Weights of a small transformer language model.
Training: a variant of Adam for these matrices, 901M tokens, 6872 steps.
MLP neurons of a small language model. Each row is named by its layer, matrix (up: input weights) and neuron, and shows model dimensions 170-265. Each number is 128 + 24 x the weight over its row's rms, rounded and kept within 0 to 255. Numbers have three digits each.
A block is one neuron, or neurons of one layer that tend to fire together. After each block is what it responds to, as a language model described it from the Wikipedia text at the highest values.

L4.up892:087112126123135147159104145097140161146104149076101153098125133103126106107139162118125163117111175139152134134154105149112155100083174157125117137149146138153117144153114099141102177166108153116094143115124139152169157110134169102142153160131146096064137201146131100165119065122112108127
Surname start after first name. First token of a surname right after a given name or initial, in lists, tables, credits, e.g. Michael Brunner, Eddie Greene, Linda Hunt.

L8.up558:123109123162162141119145153177136137143145125120123149137121085112109113103123142156150142113075134130175084173164137113118204122110154157152122128163127129125150116159104106104149124160164125134102124139141102145126156135146129132160186147131173132130112137096176111136136137145108137099
L8.up827:112117092105164154175132130103125145101138082088110094070161119146134129100120112135152168117113152107176120089124133125139099139117129157174135101110117117146120119105153160121111106109154115087114152130163174145174125122138069095098136179132126112134172133093163098113105136135145106117
L8.up925:094145139125118154139099165167171149084156141139124146078120118072098090102133119164160125114087197126124085140177107122132158122094122143140135154170128186122115142114128140129133137133139134150131105139118148113128128150136123111137138167142145159121131130116135121128108102140102092150
L8.up981:067128133098096096162125092113085161101129129120134122103120105117115093092112123161128140132113142108143068134135127131101133147148168177132121134120146171114156105137075109149089140111168117102085150139159134139113079086106146154114116200159178106098106121127137085120112123115137115135
L8.up1281:106102097119136131132135112088074130113119113102150129111108082153139074111092196114104168130110148190119099137112120154137104114148118114150123144111171132107148123153107159128128117105169094103121095138117160140095145122122141135139158127161138101111108124135151099138134115128132109148
L8.up1475:095180132147115133137140153169147144111147095075134134097074091146156151087131121151141143151115188156107113187140140146176138116102147116150118145127125203144086129130115136133094131130145140134107144120150164153144110171141162100059139134146145119100132143159160132154123154118148095151
L8.up1572:053093142106158126139129146114145196157148132096136123100143104092125172099148107165117148143101153143122148112164126144112129171125138147163106139166082136079145142135112079134118121135156120117121132151168135100113138134136158092120158164109134106126114152131120095104121075174158116144
L8.up1909:098124131088124139186143096095121146106141144098114108086143103100111094161125100127081154133137141118149085132111098137203158139091133139108146150103127163139172103121136104136145133141139092093111125125122116122096066146145112093099155146144145085126159091084148142106111145127120091121
Token after a first name. The token right after a person's first name, usually a middle initial or surname start, e.g. Thomas A., Mary J., Michael Fishman.

L8.up205:120134112124146154163125081150109079119151138101167141115128109104178128154091147095112132121117130149139092105097122143065100151124167121122155106181061120172129127149109106134164147144102116110111134075129146137155106072168163111144165156141119134114141176152133155127108110108156119115
L8.up359:138138143098126097095125157147106077131132098101081157073149077142137119144125173136158145128166125141123105140146118169143178138150094129107111110123072141075133149127119094089133106146090092127161102122107115146141122114118164111152128133110106123078118123110150145126106148133119125145
L8.up511:124165113136152121156174096098134124121120118140124161109132100114148112135134103144147109131168137153164178133054163167109150118114112131130161086099084125118157122116155093133107118161168115130145146097156152132150156107114097102090129125153151101148139143107173107134112152105110117161
L8.up806:123160154088173146170159118144128096129075159096115111116112098142127136084106137127100126130136143127132131122178129126064140103138151128129120123067142119073167128121139152173175145158154151121116154123164107144134120127126139130105142097179189117072116167121144148154144139106116124090
L8.up1065:083187152114166136142174136122111094121144086164137159101129137124120107114129121115155151107130133148120138125165102144106111107127089120120136111132143128120102121164118126134081142121094117119106142151139122164116112107123187150135114118121138128092134127091161104163139117127097136186
L8.up1255:141128143126127125120118150127147141146108160121142142125099131093127138142153161169133147137142130159114090130109161156111152122112121133148106129122132109104110111121127168097096128138141103155157129199120089125152103140119126116130119109101142086105150152138180124038101125159089135093
L8.up1291:104071161141158137153170110179108138160116121151133222137115141132150156131106118105189123124099162151127132130133095154138149145147044163168149131116137135125181171170126163147099123130145111127126133099094133157118088103141174156109160149111125106129117128150156133105129123131091131110
L8.up2005:129159093166148159183148156117087132128124100127121145072137102145156110116086118134149138127122171145111132119130161121123136132121142146171135168117103164133175092144143160137133161122099143098090142137156109123137129104173140125102095153119186111107140153156145141142101147112118134121
Wiki heading closing marks. The first equals sign closing a Wikipedia section heading, right after the title text, as in ==History==, ===Studio albums===, ===2010s===.

L4.up1126:099138149084153169133103155101150149136117105154109116145087091149161141132096175126161184142130151175163126141101111123117155111134131112186101138166103133162121135148154070157123147100107136089126163172126152103145131092171183140137124174149123092122118108119122110122118130168080121094
Mid-word name fragments. Short word pieces in the middle of multi-token proper names, mostly places and people, such as Santa Cla(ra), Bou(le)z, Fitz(ger)ald, Lu(le)å, Bas(qu)iat, and occasionally inside ordinary compound words.

L4.up581:086128134138186090135129089139123158122068137150134138105123154100123136141127175132140120113078133146125114165127134139161187100127075112170136102104113147173133100122113156132155107111140127137150117138141087107151111131094087163084133147129140114057115108108157121101109123144143095119
Mid-word continuation pieces. Second pieces of split words or contractions, mostly the apostrophe after a pronoun or noun (We've, You're, there's) and fragments such as Ha-pp-ened.

L5.up25:131187144094109134133133143147151091127139138155160108083126157115112124136109129112119163158117150096103150120123088122117146120103116138108105137087117106109110112136128105095065103090114141136137139150147141148104138130102113132139088143166151121163141144131138131156166110145120127150
L5.up168:126123160128145104119115132139130108124120088154144098100116113125119144175112142130109126139088147114131120144120110137105137077072108158108142112099110075120141135152120145140118154144112131094098140134131097138149151116123128169078057136124124121116152141154147108124160136138143132094
L5.up627:157159156098116132142150138191151128123144123137186137046142080110098150153095146145142118126120163142153125110121143189097110123116091140175075156107158109114107112096130134126153118124138129123106122161135152134113061123116162113162152118145167113139104110116144154148153140121095127090
L5.up768:126135126119099127149089164157129142155112155143106121121115088137199153154137134171169131213096148125104176137130121139133148111109114138155141123108137154123140135122123135146103092130103139118122099144148153154134129161141147084107162147164154073096140124152140120088151124177107153091
L5.up847:110141111110132153132142109157121122162104126134193083067126090123099142107089129136191145142083152148108084144133120123129124144128071157144105128109125118093139135112134104148105114106090118078092131163135077108177128138111107106140134153122178106114143126154159110120141110180093123080
L5.up1053:097119128124141147139155098058105109165099106153155165125090098124111140112127138102116141131121126180128123136170110140127155140130107144152109132141110133140164116151155133105123120122090152077139130140102122087104118145187114130106110155117123069122137123161181111104104124175063115136
L5.up1153:122117197128126113126126128105118134117126119125117110099129147124147158146108138110116194150105119082123137160107124132131105077160130116113120141151151135143141178162066125166093131102187130115120133146103102124160127129178106106102082137112124083115148121170131142130168138132119165137
L5.up1963:089128131125118170123117176154121132161138119152125103109110134122138132162153111133101128132161152123112123156067131086090124151079131117118119073092126153100156125119128118142134101096149158110117131151147118144127104095096110159119129151140125125117110147118148084084097065134093113138
Conjunctions and list separators. Connective and separator tokens: mostly " and" joining two clauses or phrases, plus the " /" between coordinate formats and line-initial "-" list bullets in infobox and list entries.

L8.up36:114146120074105123148097145102122135138143098141135105129116166071164138157147144125133199125097150121132165131131097133115113148164115143113115141188105124124130135155130144116064134108176102095135113118121133102102115114143111083112127180148142144111146137160142132093147128152107122121
L8.up111:130107162104146164124143123167140079123152120106133167145139136115116108172111120132126162110096134115103159182104159126116116088111084115139127123079149119135126132168129113131061117115159116129081166109144161145108094134151132104137150137134154083097148134107120147105161126149097130122
L8.up221:153180146146093144152142161140148125136118119098122140121076123092181143110119166087136136098112113159196134128090143108144107120121093119113112127106163157104142148161136090127114112112132112136096091124137167142091086127206074151156097173152165030085116126123167142152128143163096130120
L8.up351:139154152115132099123117130115102159113120149129146140128107171117142089161124111116143143126150170142171143134130146134117129111116085097093147108086137145110177129162149133113119120121139092110173144090120144145155100135140130115135117171139136068117100101108154142134154130162120141126
L8.up437:168111141125112121122115147146161127114158155146138158121150082133146140172148129121145145139143143119110148153153113160145140095097151106161127110107086143132124135136124137149104163099163147151072107193125172125085119133132135108081144111197210137113127157131118113137123139133107139088
L8.up634:115129152132105135142103096115153103111129084115108098172150105148147136118159154133114151181121136106145120127077114102153156131128122116109113081086148163082114146138163133168075109124141154105100105129082142160094130091127095117180114146135168019137134162112135131114132137115128126126
L8.up1892:132157196129129136154106126144117136118160084152115106105124150073170108108151118132127150133080137131147158150113128166114121117136133120115119123146125144145105127184171134160093101077119132103104156103127125145127078087167117132123097143155138101141148128147155144131134083165138115132
L8.up1905:170157132148115101142151131146118123141130126127132155112112093148089149166155144126106141099135157127128146132130125146116175100142124105137149131070137123174110144094097135182095160110134164131130149125096143163137126179094098143101087167125156102106114126147122146139142151124149149103
Clause-joining conjunctions. Conjunctions like and, but, or (and commas) after a completed clause, usually starting a second predicate, e.g. visited the reservoir and discussed, died in 1987, and was buried.

L5.up875:145107146115137146157081147142126155164115140152120148130146106139130119176124137142136128152120125099122141145146122135102150135086120137126123153135115145096113139164109118143123090109113144141148127158136132129101148086106168072174123146157172133104137150141188119129127129090118148129
L5.up894:132099102115150161097142167174116118140078149156129119130121113114123118130104110116139141134106124147122139142104150141120145168114123136109114126113152132142175122142132120152141182134124116126124131172153119172111104113142152120103153153133178128099122128094185066137147103125112164103
L5.up1542:145138121096133135152126143153130124121117147148080077124086134133144146155120116114164117133119114179100090100090154152103136139124110132156123088162123175123127166130116131189163093109185078130139136135128126159137135124145101122136130145168146111102145117135146104114090096118105072077
L5.up1659:106112116100151165120111111115129102134053135103205174124088098149153156116126141162127127093111110131114136113059120120139124095122102124130145145130110169109158137132134100129110097123074125143130154178110147093143151130130110110124137154177132122084128114128177117125155103126099123126
L5.up1704:129144118109148179130116160191168170135148150089101117112142111131128126102082168121154128152134135157104116117125119164120148135085076122143126106121154150085199150140101129123154089092131136118121153169148121088110099136164099133096164133141108125099162126120128102128112099124097158081
L5.up1783:109160135125124136138109156150152084122090120167152140127122170137187129165131123125140137100128112132093096113128146121141125116142097107138143129130157128136151125148099107128166097117120112122152166151164137180155116151118138164137090068136133118122152139103150155133127155108154117115
L5.up1938:156128142130094134159159187159149081145123132151129194088110137078157112151119131109197139139085151110102107124158161130125142101139105140146138163111131178114148146148086109156136122145154137116114102174130107144146092121115144131110143138163163123087161145140187123086128105119093136132
L5.up1986:121154118154156146127116187178092168175111125107137137139127090134104127180147129092099135149154143110101169118133173170107117145082109090162128143154092158107103090125139153140123145121132094118107139130163105117132110189138095118119115139153129090152146127107144095132142140136122132050
Heading closing equals signs. The first = of the closing equals-sign run after a wiki-style heading title, as in "==History=", "= Miss Universe 1976 =", "===Club=".

L4.up443:130116128111115098159100159106139185125128125096123164146100141089156119149142137135148117146092151142135145172101145138114136142110144101127130154136123119078118121101036118111130124145160175153094137133141118122106090148165109159131113162157143117043167114141125148128143142141103142164
Coordinated adjective separators. Commas, "and" or "but" linking two adjectives before one noun, as in slow but steady, paved, two-lane; also some word-piece endings (simultane-ously).

L5.up733:159121104138181120138149116139170140137086166168122104098142117115157124166111112187128125189100119143118146125132117137135137121110127129112110133129141141088131120132158106140107154109154140146098149131119123142106125127146127125122133128148135156138128101125115097161098144113157160102
L5.up770:107128137109129088135157141117157110151118138095132125135085106104140172125154134168199137126102132159172142147103072129165152140138146134134109146121071129135156110126121092149104104132098118092143162150159109071167114157186150122172135117157158128111179129147146142132143138158094065125
L5.up1042:154121121120102071145111155107127144128115125146125145105121116115153143122152167125086113169119121109149152143139116144103170144130114160126075116129126175108137151113148128144125134107130120148146075167144165108124137114191107163130091133176143136084118085090152093195146160141087128140
L5.up1555:093168125139123111138163123121132131120120137092142133113133100150104149132119160125175102117108119172149160132076192146114120157119111096102086064091145128122124084094127109126151156089119132106112105144148127122117103127117175118090116109135156100134111137121152125172115128139134124131
L5.up1580:120144155148120127136135128138162118089104106123112113114103140080128165147109191162133147129137173121137109142118101125065109113125131105149131101114086139131081121126121139144143128078116166120082157126137129160174165106148102114143135189159155148124122166133154122157114128118117095128
L5.up1587:136122123127120145116107131147096147129138121134108161089106122084109165148101179154116124157117094171140098124140163144106136080131125125125103122132114099120139113133148089116134100147120140120086099130118110153160133117150102130113129143153109120118186180109121103117125125117096103103
L5.up1773:087119125119119111174125167143112149160119092126115117084132126133120147134079155113128157145147136110162141104135132162111125135087150132091101179100126142076106124105119090125160119134128122101112109182172123104139136154098164110159122112148176087089170112101120117095116154095140117154
L5.up1925:142086161145167125158087149093161120131157089144138156121121101149163141163096136136133130142109131161161192135123135141111148147144134154149122116124114124082075105101181133133143130121093119133131099160106080111160117095155154088135096170121110104130107140163139073141120102119118194127
Name-completing subwords; "died". Mid-word pieces that complete proper names and words (Saint|e, Fitz|si|mmons, Bad|en, Berg|en), plus "died" after He/She in biography death sections.

L8.up33:133107088130120109142131126152155131116120093149138164100130167074116131117153123158131152114116149151119151113153176130176111091111148109102100137087140173122103147178107117123106105089133136124104117113112112122102094095159094140117125109176166127099122115130147136151126148166098158128
L8.up277:107136110132088132148119173127146145132152120147127147150138122120160139108113149120137133105134114190107088114158137120126138122163111138118135152120105184093146104135138098152133094127134150109117128131168082107139116147157137153169124163098127101101120135135165151161089110116122130131
L8.up347:119099125155133129154115116143137098109153123128130166136115162135169116148096144113136132110139126097109121132114139187119143111138093145147124145140146159111123101158145110160114130117194195138131168139121116147167118124167118159148101133156126105102148122093164112144130130129165132173
L8.up1111:127121136139125121142159154120114109136122141140159138107149117128133130108044149146148104115130126158096081100125146156136119092158132073096157139083160152108146127168132098146117166134125124114126092126180159083101112120137144108143093159166148112097149136107105134135079086142129101145
L8.up1432:127149134123137141116106120121151107106126121126151198148128143132153139130089141166148106112139134162187100100117164136133082094153095128102111110119182139073137098146134135158159093138131153140133159143139103119142145105136164154145141155103150115072125146130167129107123127137095105150
L8.up1453:116134123144142154146130183150157112112154133110115152101132092104158140107150117156136119165129148145112115159110117107105133087131102145090090114133095183104111145125168157170139125133127162138135153151138107140125140141138165150121155136124141128060137104089144141167145097100132124128
L8.up1545:095155123110142109154119128108203103136135130090095134142124152104160154118140172128128100158131126155137094101158164093150132147134107148138145127131142106120163130097130158149122122140164191113090113116106090112156091140115163106136171121140171082127135097128141126118142155141098156149
L8.up1644:110130107136145123135190161130137157174098136122149180131153133102138153112105192119157122143129172166117100144111133122146122123155099126089123088104125129125153137113116130127084090153117131137072145129186146146103129127130119128115094137125138102061141132099170136139136135163112128115
Foreign name completions. Word-piece continuations inside non-English European names, mostly given names such as Raffa-ele, Filipp-o, Nicol-ae, and occasionally place names or words like Palaz-zo, conqu-ista-dor.

L4.up588:126154128106178125131156141143137105134114118128160147107095132137159168145207128139144159119087101134093123094132156121110117108118147144143158119122138130140115119109117086124137135096137189069136143116111115110110114111085123110118096117162091121109159149156160103151143119112134154096
Mid-word subword fragments. Second or middle word-piece tokens inside words split after a short opening piece, like Me|chan|ism, stra|te|gy, Belfa|st, cal|c|ulated, and digits after a decimal point (100.0, 3.5).

L5.up320:135130105093159183162183113135143104099119093150192152134130126079118146093111163182129138136156138131123152122115137105108073149136144115091111102111132119115117137166081142149140097130099144108111158138152132159113110191112112155111119157147132127138126133105140073127146110161107110094
L5.up454:077143111095120142174145120148137133148075150160130126123120137105134137138121133105136113123141101133100124142109061093124148140134103160136141131109119166119123107142128126134146117128152113105154104138165153149121077129156121130155134138190146115089136114156161094102160110134149139141
L5.up500:170121135117109141187154170121166149125079113135142152125145088089144141149160161173154126142125123124087133130126145136108108127125123107131141146127114149124154135178110161122101120115145179093110098156114137172126176123114140096100127162133143107121094157152146124102148129150086147129
L5.up687:157126088108134120152148133146129104129137105163116140101124126127159151129124155184130110147131133134113163141143108139083100098120062116120131148104077128124138135125139114135121144123182113091149176161132144156133159143111101105080116144147128105145128116112153145116153135124172112131
L5.up757:161129209136126128152112122103138130098108132143147148126141130095135163166135125117159120131075121118103108088088136117093129129174075107146156109124130127122086149190115148148102144120176130095153106109122095154119155175129098128114116165142085084131136155131155121126124133173157129130
L5.up1378:145142132141114123121104127147135141095116146119135102113106123091133121160164156154133132123141202125121136103133141159106105135140064153129139152129187119119144102141148162139126147111157182083147133129152172171117144158119149146117184153175130116125147108112172121113115119185106119121
L5.up1430:134164136107147103163106111179123124157116115095114185161138116118145117140112133147107117107144110144124164174127098144064167106120130139143114134122117118093136078082106128126118065119153097094150101136111149099108093129124103127101117120134145130125170131119170078076105130111120118119
L5.up1486:155129113103122140142164128139126102135075102151158123128131131114108158122145101121152156129114108136110060090099103148126103130129118107094145127145130101165143109109159098130130066146176179096114144119170130173124149159137120123130149155172146110122139147108157151101137106182159113110
Mid-word syllable fragments. Middle word-piece tokens inside words split into several pieces, after a short opening piece, such as ro-man-tic, Sha-do-w, se-c-ular.

L5.up165:092137138095134093147141131138133106131118129124149159134113137102168163167117152148171143130130181136122130105099128151156119116144128146129170107102138144144124102126103100153186102121109108131150129166137125171147120181140127135119128111139133106139127169112125120101123102119130156110
L5.up275:096176112100171118144116132139123133092132133100170116109134123142124107146083158199133156135118154151152123154103118125103176134127127121140152138115112119156150109130143096127131152158118120111125166153154174192116133140118128107105172139154140133135097183086128076111138112136151177122
L5.up402:108097128122160109155124116142160117113118140125144144114122154135126147147151114202141121117104134126156158115108155146113091143134117134132119106125101151129140099141119117129118101127155156097141137116137092139129113109121110136121069124120117090142133124170139114106103162194142132120
L5.up859:080133110118136113154164127097147159115112118114147116125100125106138134127097143145155183125093129112143134128115099112137120160123127105165134147135140098130158160119138099118117119134147105109109111146093111129143165127121135144082138171125136098101106081103144112113139127132131122138
L5.up1282:082144110083122111136112122159146146141144091132132173150123103109106143114160133146135137116111151133146103124069116125127126139135115109114115151115139137098133108149137116109114120140159121121112113138156133172111117092172141143120173122174177086112105142144120103127113077103166134116
L5.up1293:127168135141122123127171106088174133128137151137146107123119144118167110132133202106159151114106178166104118151086101151114124124131114120153111097101131157155140119119119116105138114154106135111105135123198090143164103109145136134065165132144085092141189129123192133099127161145148136123
L5.up1433:133161106090187107156122076090152138138093151141117115135106092135131146142136134116127136120133150141115131142110143121144106172078113105115097094149135131136122092154115075106108122100107125121080143152158119152113137117175118118091135140150118118096122164118110106112114113117142142112
L5.up1720:101117135098145131154132087145148143135115106122096099113108135125124107118123158130123128144084159113132113144108149100084097118197126090137124096078158138140144130159087132130185123140137152124113110127132143160139124137152122111093145154154136083154128145087154112107097123143140103122
Mid-word subword continuations. The second piece of a word split after a short first fragment like He, We, She or pe, mostly in proper names, e.g. He-us, We-il, he-el.

L4.up1548:129087125128147153122111157171115118160119138158185115116142090124148111089113144117131137138138151108141168137143133125142143129094151134147139124155151156132108128161103125157141085145161153137131110134138172109097136141141133119136163153173095140066163113153166110098138132152121123124
Section heading closers. The closing equals signs right after a wiki section title, as in ==Qualification==, ===Recurring===, ==Career==, plus occasional final word pieces of heading-like lines.

L5.up60:119132132131140151196126140150165148113126097111100176146116147115139136116145132144182126135137132141118161174116168129096161132116123118081147136122163127101128081088114163115101159142087159130119155155125139110062131198133102151106100135149140125115122110052148130121136122159128164122
L5.up648:124130113124135106158105145132111168141158136111129128142140112108151114127135125154146083191140108149107139113112130161111140138095151148140135129084102131121127120144112120148114104132131147112117147126142111096103124162136141110132165132181143122108132147159116129131088138138106147136
L5.up717:094148143101126153194145158128127152115124132158127123098078137143157131157112133188140138119098127124128143170132114132151122141098073109097151094110154130111148120165121176146137174123180159140129173122114139136089120101136133121083121140146145127073123086094171119098144077123131166158
L5.up723:118089163138163173160121118128096148111120107131069154188111136164154182125128121152104131144107126124116136202140152110137148158095149115078115106100156109096117131142102140101138124084127166123102138142134133136099153108137123167115116122107119142098127114119133134148128162181118162136
L5.up906:118115137123139112209154144130138136139114139116103168099139149119154113138129133155177146128125140133145146226113132099163137079114113116106128083144098135148096131131117172111114133107122161135114160125138156081070113187155131116142102150170132154095129097108137135141115122154091176133
L5.up1070:120135138115107175168147131102173149128157143166095150129112116123167128163150164236168151122133109143100163106132085140139137127099133099120123101183159117103102142113099098152104105103117128138094113150157124159087096139144155142135116145141131089101155164137129149120112143131151132116
L5.up1098:090141132147118163143115100136133094126154138153057166176133154137121186123103168143109108129108123124112136174127118121129143146109092141104162134142146091121139112120098165146109137149069154115123109137156114120113160128106154149129159115124168109105132095090146124116112134156139110121
L5.up1736:120154147103105136183158152143140130128132136115123174091110140114152186116104168199114126129136131122171128199112141141136134130138169082133126090108125131117160142126127172135105136127136144137137171132096154126106119117154121106090105127134149137101108083115139111124154140150115106157
Coordinator after verb. Mostly "and"/"or" right after a verb or verb-like word whose object is still pending, e.g. maintain and, protect and, compensate or, shot and.

L8.up349:124135124113127142162165147094129120067127126122147126118134087128122181104118112164100138110098126128136103147173106110141147158139105098153161104094111143120111107124138145162186137153133145095133124164095113147097106102123134152107113139110167105123177144117067132133099057141126141147
L8.up421:117134105123153159179158143145142114114120153134142121135139143104113137120135162186128144097130164116163071173132152123137146120107097165159159109116092119101147113129114116154120094134176110097108126125087169191108109138119104133118103123132169095093140150101125117128131085133138153162
L8.up533:123128140113141128122092114133124106113133133128138141089097133129145189130110125145148152123105109116109080145166102136128107135154136090146100143117131138138134103138174124152116120155138100090101106129123159173146092093135139127141097122138125082151138149125112117168127101100087098117
L8.up647:090138130097136168139148149145094149173106133103149120118132107108146109135116152146133156155159103108137118122123140141127139114117097108088117153135134107095117133161126115162122145108168134092120131194154134153130078139106158151130135097130144101092138165095134106124113131110149133104
L8.up676:103119126145156134143148157103161134115129170121135113157154082132140105169145130137138133107113105146130080090109132123116134090123116151135171084105116124110154116106119155131119136148127113110098130115134125134150141110125126117078127092141164119135169095130112105136164112129141140087
L8.up758:134108143116135121169134129126124104112146140135125112120135063146132121161142097134153147115126147125102112123154145123128124122106122090127127121114093110100108153114133182153124117101129152101104074125152119173109124088120132128134136129145147144117167146109117137141128140107121132113
L8.up935:133139143133120136132111140159119130149138133097111135135108113088127115141128142126138125169119132127162147185109159155134131138135127133107188113150178152155112148144139140117103169128148120114122158144155121110108098114200185140124153164085159128108114105101125112132113084108148158096
L8.up1772:105152121086134158141144148109135132121130128107105095117107092129136123148153106133131199101091089130144151152140115110083131156108106153115096118151115084070132149132159114125098084163135128114132147138145114170150113121110078103110147118118133120132128143088112124114166143073113127122
Pre-verb infinitive markers. Infinitival "to" right before a verb of purpose or goal (was to attend, asked attendees to boycott, first to serve), plus modals such as would and should, and from before a gerund.

L5.up53:077110099132101152168109124156111143148124121132106097097115152105123117101128140091105138166153131142155115150089136103068148126131156162186134145107123188151107109143114178179104128126120122108098115131106135135148133118157133092091164145131140107115114110166135074161100153126115097175
L5.up387:135114133168100153141142140111107156100107131128134179110096152120151106113105176133158140114124180095190110149122118139126141112119127156133105160132104137144123161124101105141111162120161126089115139114135124160140132130141121076086134122122159111103119178111112102111104100131112080156
L5.up412:100122144139134140121127152130140146145119132096119114109100078109134104097117123169137147167097184160130128171112142127148161148088124162119156134113100129135098126154099113133141171126158089103119140122120142116093118122111139126141154134146140121119155166165153129127107098149128055126
L5.up429:115136135136143152137103165198138101150104147135089083094100140066132088204166149120118132157135125148119129122126113135059124114142174147128081102151096194147085129158144107149120123104163141096100108144111148163121116102138119066141132149131116110113135139141100119103097068166134088159
L5.up501:087093150105155131159114162132133167128096163113142098082126155076155131136157158128122130158122117183117107106112116134060112161110155150117108167154146156137127145124115141119130153148144141113125121129160119128112124128135114113131134157141116134106135180110129089054123123144153103135
L5.up963:057117155114099172160169114137113151133116134114103094092114138102116110113135182148154125159124186121135168131150108111077106145130140141132133163149141149121121130132117126171118163108119124110160112155126164097122138058157112150123155111078139139134128147166118124113085140120146086164
L5.up1027:106139151127116160116154112132093130157105127102114148156090147109108084131115127155102127148146176114152098148152109143129135148155129138108125154134130122117164138161123109155154143144144118102117186130151153135120111109131142106133140174141176142129137161147157089140110110139115073121
L5.up1572:110108129083132116150060131152155171133116146136142119094123115125136118126156147132091121163134115124121137150102125160100142138095168178131093152141125111118151104128145132167148153164138129105114130134137112098132138091123107077135121125106102120130110157126144114111082110120126107129
Surname start after forename. The first piece of a surname right after a given name in lists, tables and credits, such as Tyler An(krum), Phil Co(te), Tony Mar(low).

L4.up634:131109126102117128176131145155133132128160129118134091084110126114148120133141134136125187138136137157141121107104078128100108113134130115096128123155135159136134106158077119137123135100137138113120133160141105170097060117122157125128158118191130152116126133116144131162157146155112133130
List-internal joiners. Separators and connectives (and, commas, slashes, semicolons) inside list-like entries, tables and infobox fields, e.g. Montreal, Canada; Baltimore and Ohio; Arts and Crafts.